Part of a small language model's weights: 4 heads of 64, capped logits.
MLP neurons of a small language model. Each row is named by its layer, matrix (gate and up: input weights) and neuron, and shows model dimensions 48-143. Each number is 500 + 50 x the weight over its row's rms, rounded and kept within 0 to 999. Numbers have three digits each. A neuron's up and down rows have the sign that makes its largest values positive.
After each neuron's rows, "fires on" lists the tokens most often at its 100 highest values on Wikipedia text that the model never trained on.

L2.gate327:511551569489526499470486538518527469518526530536543571435452493542403477467499475390475449453500551466559559505532483557554393614490509442491591471544536454396566507562450559542506485521502464554471486508526427536495520480409465502457440496553610403455433394552477431508504520565445540480
L2.up327:479527537471493580567492521476502472550529536591532532407494481543504519550434447414545529421454476420457504476438521539589443532484558464495548466523575471465577538505507519558553527453546494468449524391480380477502436527460454570475616548465480404448499438499509448498467447607442497448
fires on: "/", " ind", "ec"

L2.gate57:536528552447399509582500371552442590542451524554544519471431438414470440461455537448414569503546485550459493524436497511539554521424481465514538406488549524590554475533424508583596511544554527451494536459488451570477401486442520514481558454548496381520489493509487473528469520498518476577
L2.up57:588493502493489488520443438438559478492413476598505466533456463481463440466456475437361468498511527406511505508455578427521570461640480402507524380522505480458532561443456497515558457476545525498530492452442485504460394542459487445426570485575510460471512551518572486471525471508482494530
fires on: " st"

L2.gate332:526530520507469477548547474450606525507549598544466483520554488573581515486559491570405487498468476431455460488486486463504508553509447483494522559522572510483462513536519541500527527529533613515437475565475400497448470483584582420560425449475461609502613564521543388398486447405601489589
L2.up332:548534488531536488490531493420512480490510606553412488544568508521551493645514521553473579648446482473487575509460520467460567511530439501522527483497564491505445507508483533501575516493520585601526471574513475496456389496428509460544387504526571579485583503471467536464430513521538461528
fires on: "ical", "ive", "is", "one", "ik"

L3.gate151:520475480506431481559542462434464511417473425505499544427511511415596519469418495592501486567480525533533463530487533533496509458538558514532372564448450567422550451549485496439496551567509404377470485573604501493436479554507491475561440592504482510482496489532512547538548503514530521473
L3.up151:511428498530475429529407467453450532420474448505550503426500451487651502522497470594434465521482528499388417439472532430410446539512494426425483498487448460484578461599505513511455544546471515490517480563535466564579536544617550551544432578519505473521579425405477597561521445473457562521
fires on: "un", "ut"

L2.gate62:539499532516507488523618462417576481523498495599503492425488425500476558475546468432434519403516605533469458548483632556481489538469456515522462500525493487460659473484570483518582542541432444471522493553526539477485483497509543536466521495454501447447524512518481553505474490515457556534
L2.up62:439538462418474444586491501422552466500409541517529532518480575499446510449487465471590571497456462461479458487486510517552499540448498551352482424499565562522493478476456493471536565523511443463451452482588486480418451415433444443574570482570535494570584488525488547531506417470465483536
fires on: ":", "ate"

L3.gate135:499444474524455542534552479470434428426486544500498468608496527470447521532530609522550473517490456488475501554563441475577546464484543459456599481495478563554447489520466610531412511528443513505554439492501510477423532472528486532529486514529454559481539505544397505475419604527516487510
L3.up135:420520535485474437495483499412580499516423515490485546563514495552522423416423536411530599450526425484489542567514485539504481465456560484501570470534539513468516497399498554562516582445548509486503477579469422358431577506530597490513476456443434518412494592458539595485467510437449442453
fires on: "ri", "oss", "ob", "hen"

L3.gate378:504521570506492514547504532536411475611477531548461492569505540447486586514540512505523486450524533563509463462489478586501455519500577535497435462470551445546550498471539490529553533487568453478549395464552587593468584449440539534476487508559431543499425430600481481472456409444575609423
L3.up378:519486515420555538495459448491483470615465481495463424510528595494491506445497492499485494610562499490501531523538563544507551575468494503400444548503456489579452619601508472499492482454398440502554406570534442501461545460412424509483489478483602556500531517469407530494564484388502537476
fires on: "ou", "re", " She", "are", " on"

L2.gate175:446508478507436517411371508513539393581517421527484529521515534488522502485511518533543461429565529437594423427432489495473521414566511536551518456498500559490484470537492555567486480501463495590443559520415506444540476500413522423558498484527504561506500557526566437524506538580480416501
L2.up175:424588439531532489462449456474550381528550419398401538548494575529474517439430435531631464392491514391603464495569618401467577465528495549482556507490482552499534452567464585519569502432483524566461538485443452489537477419488503502545442519450541540492457514532510481515568478464482461481
fires on: "ie", "i"

L3.gate179:415580525490466573463559531472563416518458585569448454457412506505548489480588502467480546492516459506583463415496480474539529443474456567405514495487472461505483420422552568547468489544495446557504451470545500564550575522411446436578418520528507393577453578464536544563500561532480508503
L3.up179:421520483462439580470456596438525500541404544509535408525504432474531430405523413483580557603507458578609482512524579460436444488494503548491529444488474507559371514506496505499547620511475583552525472489492564580493501559461378523500465413445530497529540592461502478538426581500513508531
fires on: "is"

L3.gate323:451444460484518460510517439496511586607471576600487477487544491510463498478546438413552529508523461489540449478533563538612418579421538469477590529480453587456463361486468576492512387459522484480494462494545548517493566510583429479486527499445453506452506512469543426591587541468559521492
L3.up323:482513492463530454483491492482452526521480472489485528559534453435487529447441448472498499480513507552409502481460512591479545586528510562405494570433510460524558457512483499476525577440483626465538515632531460456469446531510567436497584511535474490497571541519448460550635485437408545410
fires on: "p", ":", "ap", "ip", "u"

L2.gate121:486646506510450458466513472470563608582490477528462520507515500435428391531533459378501468567502544409431469452559456548521489548556513530537525536508553467494503502563563600474420470446543451473584480482419476481523541533506545471386428485484550438597551418577454523560377556544485495513
L2.up121:405497380468509625528568454547508562525548558479481561480419498453452519424547612560457538468544554485522480572424512636478484497462455436399477588446506439465512504555470447492505490507458481447457496395506584417497471396511469493515530483508515522441463600466469562572486515594562549484
fires on: " en", "he", "che", "ol"

L2.gate260:570518466438531562480472495518525460453465474385477587526500476449507490558425445526416478476490408537479481489522519527478510503577400470554442442499457515548465445449480510439557527505503444482530520395518436421510598516506471511468497520502509564408430588492513522518497490526433588514
L2.up260:526544533539485542464466507531600575493518499393406456485537515370471523427540484396442485545403489488534583556434456385437421494526480552492467486547568468360499495476475476518517396431533598523503489561529465544479534465518556463500514561459439539458497462542551450470565528490412535435
fires on: "ay", "e", "ram", "el", "ew", "age"

L2.gate89:441433456490497427521522501540452514620493495486564464467440502474606447494498548508530468479453462388497501465550516606505361475507594554507463443554583481373520535583481468522627559432510541595432487491461611519534540453458511451507438511487507492508491464532459518430501499507474557534
L2.up89:502493535565411391481453503489468499575458432513651485466426466416461494475507566485560450492529486455585443388449504548487391491601574371459513533491560423588540492513510502508545534445446539526459491461499499492506480621492524416505448487459552381466492522471455430506453500371509523486
fires on: "ig", "ep", "ug"

L2.gate431:509589564560520464576472473546504530544495612451521541459495482501559496408499534545463446494501518501391510578469476522504514480478485522510553478532510439495442456619547533478492494466526479469619486375504394486537514480544550573520506533595477555602436463502534535552427583496427505472
L2.up431:519545570599545533524529425478484546472494504476508531465475529421518500462530522474596522508511502549455441587488579533602530539450546607524491513510482428490441528609534509509534563481469523417566453427496430517543447543522554532452477518519530535586426425487555641508443579421376518412
fires on: " gr", " me", " cl", " kn"

L3.gate198:429489489515510567516518507432529413499478539504527538427484485517540514431475503415551501487508488526497459538560547577508459623460442568461577526486591565461503566541561408432440476474478427485518458444516346486518460435514479547534521505521507592467538453637429585471468459584462508481
L3.up198:442502505543435541552479428449553484518537542532536418453494580463467518464466428418543589476505515535444496469521431538600416457471500571412498470520460485559482558523548554422460505452507480553483398512458358545431508446537543461484584442512536556425462467537534525493526475598544537521
fires on: "ite", "ade", "ose", "ase", "ate"

L3.gate31:551481438426495518556339495516642461459501584452529443504493426521530462496498518617504465389513581482503474537540511556433466615497547457500480494488438506494429422447538492524413478463488506508508429552468481493435580514489520493451561543472485408429500485506560467593561553497504501509
L3.up31:501519600515507548537420437443523466534539532545538523380488516570607501478528469509523515408485478486412493493491540479474542617548440466455560634530500582475504474506485460419513503506496479412530483593562458558589505482483459496448469509525523478543497565528572560511464482501439618535
fires on: " pr", " Pr", "r", "pr"

L3.gate268:495467486518523427470466526442495511523511494517444504497501499463593532455573533392613563556428498517549481471531454427426455556478425499436555504488481453441470484478449592522474532561539431430485428497479441551477461462524474473430471499529556486530382501562457530475484536515550460498
L3.up268:528516508483527549474545463434518484456475485427488447531517377519483521537446481428511489567466496432501558507439486452489474547491491544472477595420570465447429499528507553541476525547517376477510514482428406552506445536599497480591467504583542502485493536513432546486468408504448560543
fires on: "y", "age", "ence", "ity"

L2.gate134:497557517423437521490543446476560591643411485605511559554514439480552568462520525457555561580438512525478469435536521472448467517553472566423543588466471448495527461454525557454500497514552522463421500460507490555481572438582531435479542460496498517465483477530505467473411560541450517482
L2.up134:552478491550466398539505497531534517482490452497475514435504484495556489510453425445523497592428532483502468497479541593505467479515437585539561472518475393515431516518424493569455495421500583569523419536403534511573505550575448414525523487574498484551558521439521540361503514492494440466
fires on: " of", " fl", "l", "ol", "st"

L3.gate177:539459526499525523517492507519570565498520507554485595538542518590527484455541485410544515510478562466510640418455486501566455469517435439464523450487481498540441430436446457438440450580597455559488538495490510482484494577523611525486506526494581501569430489552439479551444568494387444459
L3.up177:510448496481456364581543455579464549556464490545534572629487595536487512478482539426627541457510435554527594466535549424572529462492469537462540525518427485489431517552586572502580450499478480489531489511457536489529504546540557461516587560455524499517568545578509524369571559473458451498
fires on: "\n", ")\n", "un", "ong"

L3.gate56:439540496540397524539528521511464448552435479560458493494546470492597615611442474452389475351523442454496528503526473518502513499484487486479513528505424503515608547435537535491474528555446443562482502500435454416504506509499525525371486462525511517524510561482429552406449444508487551498
L3.up56:514499539468511579563485433577517522490555427555477519521519566545600459548516470417546372413564427506474537478464450502530445549457553524484494465505512510447607514517459512558511575422460516562584528526540479485531574531454503448526498512475483448506621425570582572478383575452518533570
fires on: "ong", "old", "red", "and", "oc"

L2.gate434:498548439476501500513450447550523493484408580541548587521535521482505407501434487362474489529475501586525445414523472502551427548511538453423512495524574477582456402514487477548435546498480467523484504506507476531453567456613489440571484473544581591426550458521502416476488454543618539583
L2.up434:490500465508513515544505493560405516596418433502556517485444449432505503509497497380495468530568515536552469545650511515574520517428463395438460514477646482516526483505467446572487482474494511499530569514504475450431550515512528542425446497498520545478516568543484483491417475540497517506
fires on: " ro", " that", " which", "."

L2.gate5:474474501449498427519492456633437533446444450534559482423497582590528533422476549493539485474518471564477541544458435486446546569555568536431552553510432483503546372560508453459436519524489468525578456427536481521534493515503465489508481418418611506538432498514538493531503492420495483508
L2.up5:435470490532560472528490522591449473470571509488514435526436474530504516437530499425617558456523488624468507481459463451615498509516536503506517502576582472480574385548479558638501578612536525556413446400507485531403381509483513527580464480488539519478503540474581493549507540558467540536
fires on: " com", " Com", "cess", "act"

L2.gate416:542516425464387459463402566477519597498482509541515535506554535586511499575568476443466473549574537502508452510469544613479489434560513575464375477442526436508430471505495497479479441518461561477533418604471463471470418469588565488500442539494384381544524471408575522545601413466520527505
L2.up416:478546368493533510444385538481564473496530450548560406507517467518507597495463446433479454445599456575487461521510526519425482515447503560501510451439465522473446472454570581528380367493418474495482490505522501505587502503505526466491425515476381415528475524464557490445508490548509503464
fires on: " le", " rec", "areer", " who", " med"

L3.gate100:479516551501475459518517579457517522476362457526446347561564562440554394472451489482565551447525451574512468550387440502424479399478515470545557504525514435537504489453513482544469579580488543449462349543521439528523495553423483561585515568446533529428461565468430597540504467426488584497
L3.up100:473543600523515491507443574483469524544510440581491541533497558453540489541402495512508594512484574516507411457611457517463471471538455401528459523453599431450455434508449432545525519559541447507491443458503580491532480378502549515495573480576455456546468512445511520429526409530511527518
fires on: "os", "ac", "ose"

L2.gate71:434497531586498512619522507544499581441474437561456441535543487444542533481559541494554524536468533570459543563413505528537534542527461644552471530471484488473510530570614567399526414491484475514434552552537481541492479522460484485475423492443554514483525472569582572575430412515555558507
L2.up71:474445492559448500572512364491485560462532467606517551467545569486527490517567521539637558599480497645414462510493440472558438537464505538422540545459497480427453466499557567454452470498526501488503483545549548634513464481472528495455534403533554483468548495583567510521481382525573532465
fires on: "y", "ey", " ro", "ley"

L3.gate47:429452443598591581509516485533471566446523583534402496471469455420450573496530430569487481416473458533455550569492426480555468566473407534484491515450499452501565545417532579453590433482549590499478437478537495541486404492424544437454511488570514486496456471552425518553490482537559520541
L3.up47:487423498493468544453390467509465504477533580500420422446467452408404481520511516535463509436551489486496551512489338497522469492554484521515410508547434452468590454549609508511567382490417565508547432600530388580476490507472506421501495580526529415484535570577533508540498524482556477474
fires on: "y"

L3.gate425:483505463453428455555486499479556534494452470486535493557470497515474460495499477485460588376537463442554498509462579513542578473511488480541569486592409539517519490458521534482551544507627546509535484475427444476536473550546366541429481486514494495421529529438519469560565458540610505550
L3.up425:477537541579487485524540450464552492431376515450522470532478579431560546450539502470537492443439466428385589544441533343581532489571521433599520543500474502469471483476504515549541528414477506520525496471529548439455440547520429510540510528489504522464509509551537463513570530515414430503
fires on: "ow", "el", "at", "ight", "ot", "ivers"

L3.gate423:514488411555406502511532486503464522504468542448465511428431608479517411458611533553576512497546595471531504443472454621519434478565478437495528459414480522476484494535407460490601488529385413534507465467450592540387478549464498564421410513513565573436468516445452526512475537457541518566
L3.up423:483611609480502527406524384454490403548512526608528529494528562457638474561551553490534507585527509496459584521459476589540486498535397492464506509521548450431449522581475560495531503468595466516428440506492410480482510564433582548433563503539497492498561497515559530506418541524521427560
fires on: "ic", "ich", "art", "iz", "ik"

L3.gate85:527512380454538519534492468441513575474516506517550526488535479467497536419466422496507427456415527546592505473542546479424512520522497441376493538546444528483491437512530558454461501531521443429425555427528540465562496572569551588486596571562499569460602527537513518421572458458590483501
L3.up85:548478475480361543539462471566437505460554549459503443541499404438518515538536560555533449554450502532506500531504475576557500537546589441454475467458552503538466574437551447465471438511483429482477383529455633391490441568520467548463547523574513563473520477499501517516619537537496463586
fires on: " ar", "r", " Ar", "ar"

L2.gate401:504438553428429488541497369547514497449480441509496474584501544484462477601466560507485545530517573425385471508579539532468457480461515501561465439462524600473448445474502508432545559544470569449531452416490463498502388478560548581479518570553517465490533477378522529516397516470525433461
L2.up401:441538506472419468504431446443513549526403498516475494523515578489537519588535515503419582480444476486451488537594422491509545557515500405575543536486434507475448428465420386425524466546518594450498484433474518524516521482522548511502505546514548499580568458466562514478520534551481396520
fires on: " and", " &"

L3.gate428:482511492380504601473500572562575524506397475465590466579498639542443498445475553465488504519470415437484434512545443561500511551514559497565486490407532523510426581588511503504564425544533466484502518520446564520571607537482416542444474517552479558554481526494496477526420478524553520459
L3.up428:376444452477433561495510488497506471459463484439476516456514583565500441561574531525494488468408542469440459550539445502566536511463498447543564463505522508519552410632484502467442538550532501511381447585528492553556517455586440463437433509439390459497514521527538468473547518521627480487
fires on: " is", " was", "z", " and", " she", ","

L2.gate273:567529485606530543625382531555512551491525456479431443486510579592503420385496439398510489500469514444407522578524407528492549494501453479478559525508472580490451442530462505453356497462535509529540520417495447438519480422486543509499569472466442494444503491484525457497498438449439507442
L2.up273:470425555574461528542467527519470543438552469449521501434494488543501497495389482426518469431430441465524510499507455537538547484487505512505529537514503511577435486480494629492492421538497489492498498487360498393563453453465578504511461440556395494485490537544601439395488428546440447483
fires on: "cc", " rec", " acc", "|\n"

L3.gate123:440399524464558460539511459474416451450517455487546505526491537508458494490525490538514463448547513491479501453482485582565412444517484517547629561512483532439453466500482543523543471527446471475429467583394533577514485620488547566611555536506537487484475501402543416534608543477543467552
L3.up123:565487545506629451620536469455474479583495428549514522581505552512422461447444523410581557465627516445553526452538454464502438497483487496515460483667550571465511508522564514467521507454537519555476460511514593505551469521454538554564486486565511473437567491512537471569540407609447558467
fires on: "c", "b", "ec", "ac"

L2.gate55:494547517567476476458553520538573476576464486468511400574486552556444493524526343529526392512505588493449446550560526544555595522492414455597472542437567546401532453562504565553537553472446429533534524435549470454527568515522520504363482535536568537467495428511499499567452482590562474474
L2.up55:440582495464454440465540526498510524582477527556547411477500537475423532470579465479551539541504571525435505494468539543496546529470476507592521600454566457525470464480598477503548594420535505547597427445636573493478542527498453558491473441568403485457620485456505534498459527579544577446
fires on: "r", " United", "an", " Fran", "re"

L2.gate112:381462491472474527539474469518493495501398445447476505502568526469487494492431555521430527448460478415497451499476548540533434463485488510426488524426508545411484517448524548449483486494396536471580443527562526498423476466484475464409424418588478486578522548378558436449538518569400490452
L2.up112:503402544513446508561479478496536550463411462489549538551515603444499500519506550463397606497489459478495543455420489468517419440515466482524568472496455539424569540439514534446463532503392596499566497540439480560450426473423549558399486430509564553466602493428541428554493482557467496558
fires on: "el", " John", "ill"

L2.gate343:466464514432455451447425512513585498498493485506531487441592510506484437492504441504613465606553528563445654447543578514520582518402509508530575554476469506529514454479610536531477466540416517446388399544503479512464430471476493585506445527510474597450468577403438548537548458482509555503
L2.up343:533480530489532503474412488533515486543445492512526481462531504544440502415465489495478459573491474561459617542448513523481507491469513503585538420490486486490550542488523474578453516529447478498435435511550435550466501509440480573480538532527489499448553588494478575537539498496571470575
fires on: " se", "os", "oth", "as"

L3.gate157:501439470505463548463462543434514440471521368595447471550507560464520565560437434504575614487482478592476471456561450432530515523522476511535434504462494530482545498483605482494506403533446464446608456490432581535486449475486581504443561503483444601527548435475509564467409531510539557581
L3.up157:522447522412527441439586474448456474446540607498473467538497607490447509410442433510455511503470428533432488473463562456480496449514481542541546516491482439462529500459522467586508571500506470457503430514488568635496434504500509430481521558453443523513581492516429585466436554487496446562
fires on: "ai", "ong", "g", "ak", "ark", "og"

L3.gate242:481535487412459540475501461479461542470501549464479420541440500478437511459505496521409560542438454459514544562566483506461537509573605505493451453486513549496557527552515487513504526507491487466473541502470500514472504548579489376434470509454478556507473490600484540453522566328595471458
L3.up242:504489504443475565419418438473494425451493573567438451527549445483548531554519571422454530495504460500507556520519518523604525476445570571563513514467522448442504518557502511530512517449420419469517602503572499597552493549591496451499456582545428525458502530436618589403522545440385493479
fires on: "ph", "ir", "op", "el", "ative", "om"

L2.gate436:488503433571433515495546579466424457468540518525521548486538454537526576491462525581496418501526466491461472512475490598429481554637487487484468435473509440461503503450516513474405483453544445466458493453493561501482554502396569515555475502472543509467459458502605545554443464504453464487
L2.up436:480499443487416538403569564373430535565545444457470572505540505478434492503474588518526486574485537485433452497447461603500516568617501462484449496480522437426474496560526560478381498401492470510454535522481534485449558539467595499438477525543591486401486445498511500482364566618449516446
fires on: "le", "ist", " |\n", "che", "ill"

L2.gate361:555522537507547542447474591472491582484585559485535447487550476511414470439506540485460476477544414468431447516552520454509499454525563491584493531530417485466491508648487554503470540435490543458557465475515468504546524329480505526442492476466548410477431528550485510484501547471495443485
L2.up361:428476439528423537503498493572490512475460494510467507524560513622521492556481488511514485476539510462558431525461406521540470540518590500527611459493460498546502486501425592487512516471532519459451505453592548538456510605495532526546480439524545544479492521576482587474471502508517572475
fires on: "ri", "re", "ra"

L2.gate216:532555487464527488487476495591470578629364477552574560454449562546451521463511585564482501547425506500537479464514409554389384434450504540596473422566460525591411500544528486571470523436516525488480608589462575482531476501544445414522479558561469483510464489526461508478508457454485503526
L2.up216:479530461478506437524522440542422376478516497514525495515520536506480478457473505625530604594472516582537556404436490521393469413554500493461583438533512512598454483449526464492508441439576561425455531548553517404416489521449453495472582494533483599520571499568526508418563507498483489468
fires on: "qu", " as", " for", " between", " into"

L2.gate220:508535480633518481545435603534497579517367490548574489543522479572454556466531473488539547454467454476504505474504441445514447524506444543428554544539530552465462612577565503426508462556513534447495472469515479574480551469458454527497504522408408543413500449477401506503427518596416543477
L2.up220:524517465497480577613432516465501429576478538532536510529404587433459567426480427519449495489533432385480489483486510475562431472548506526478495564512583559421514519499525518486466500504501432456463436545480519523498494494533527427423516574378475586402549504439434488538446517600500524471
fires on: ")", ");", ")\n\n"

L2.gate243:562566557532490526529446569450397528455497524533491430557489549504526463525530549448486558521510518565473438371539581603590566508499510609492560533573518482445505430523476485381485522473424490430505478504423504474464473623493523443491462485450584452474493474453505496483530501534569525536
L2.up243:432470485518526518602536528460540597457525465484544600526562433488634547514499555422487595496478535561459440510531513481550528545573522439519511512374472529405460473477496511536484464527622664532500454545488511461464693425516516543506499498507571419511542471578568590450495542549544504547
fires on: "ud", " sc", "]", " ad"

L2.gate399:551539427436529499535415495439458416459495432473482568441469441486563568472450545391513467429517447531523514401495387535541575546523436500502432467439478414507609519523572537469488557513545487533461511487568641466552500450483494476568451454476435484509553557445511562465477520487531518449
L2.up399:479584552417560580459569461451544474519495492489549518492479479491594566489364562460558540548519489405446532464441590576525569484493487479538472530538507427487520528493495413520533485489568537440458532531442544504578482490437575561585487448464474466557487484490518616582522422536430498485
fires on: "ud", "er", "ig", "oc", "og", "j"

L3.gate240:497494434494490473481457464519482475523553477529435441607473521466514479502451499479566562506406478504467547544507463480582539480484545500570546606553570486521535494519508599567520519506496437462484484489452404577471564405445489460555563395503562478560490459456504504416555512548554557594
L3.up240:486534540436501467478517525495419450530517426479467518382480462584577461523434604523504473560482503455439517570526463459406493474528495457404412518457483425460467516501438488523505451503501460452576448465537471504506566424464441516489461544496574633446564362467392431523466400436545467533
fires on: " not", " sh", "il", "ri", "ished"

L3.gate45:454500498493497439552468440482554593501609590457526507493556500397601483544513510571462482416520507537556573474541472505486526404483496567485439476556499561500591449457533503543438555532429499531454502480507520476466587506519497449446421534497455445496451448497473508484552439418462464551
L3.up45:562485579448492437419566586491534637476521473489513590486542475439516455528545502400543479493472440497507544456529490534537564549493539474440525644492503395461468432513482576514512548527554524491552505467582474657453471451537534493446479510501543477555565445511511443575395475538411477500
fires on: "ate", "le", "st", "ates", "ue"

L2.gate258:474528416492497524540629533482466533466460458541572563457545533500520603522475535528508498570573575553519481481377484537524471533444419478461554513397551520499578418551447581513551433592498569522462527480505462506530520489545472540454441470438455415653521529450489493536465546549507562571
L2.up258:358580475461512426557506421381494467455493522428581589542545520476496533496576466503394528516444510527416480529418510503443449477470558514538517556530409509472469513475506505534533457542502504385503467435561401469556452576508457580471485490463507488515606438484579610455511484463530501565
fires on: " two", " three", "ou", "k", "ent"

L3.gate38:494502417463545530533511479584473564491420518413550522472506480485509414503579526505438522496462493609504528503469510473523525500576559514516610475438572543457569475512406555508457489466442528415574409529529490558514641557513559515561514522480592580506479595540470498488517478495523572571
L3.up38:511434442447548450462514476507447550409523491444415537550552488440538502498406495500528536502563488452513471389499479481487530478427464526502566474490524600540420444539511536578398403519468524506466485511583476466485424517491464545541448547530419423511586498552504587450445477535517515390
fires on: " who", ",", "ust", " which", " that"

L3.gate224:502476540498524507449524411479499565496416519552393520421564500499499481519496544540526494428541493507571576405422532517497401548462534641493620428435550591432552494472619429562425574585601581575547450522467516527457459516581513493527502517497454517442553532578423552492550526474453493502
L3.up224:465473487429542568440473528482520423569515490536430470564519459522444507472376503427468393443376576594478428573533547519526570453558437514566513471527482601455492470559467523469469534531501518609488489522471484435542462472493427519503478512519469495532493440434522491417518545495458483523
fires on: " |"

L3.gate263:525449524500450567497451522478522502435495472478520495481495483546492454556537562470478509541463468447484472522541493449502537436551535563494507440489567579530456402515449520523607582514409572495516572497517496497510464555596513483555473575471491573493578510510405471495478564434506524471
L3.up263:518570587361585437554512550531565540513567470472536553600499522518581483557561497458522455519542500491589486561471585575519508596492532516392415589498523452458436479453470585491395502566568471509540496402569457596505551602505547477515540557433592489575475441490423540447548450459517627451
fires on: " f", " F", "p"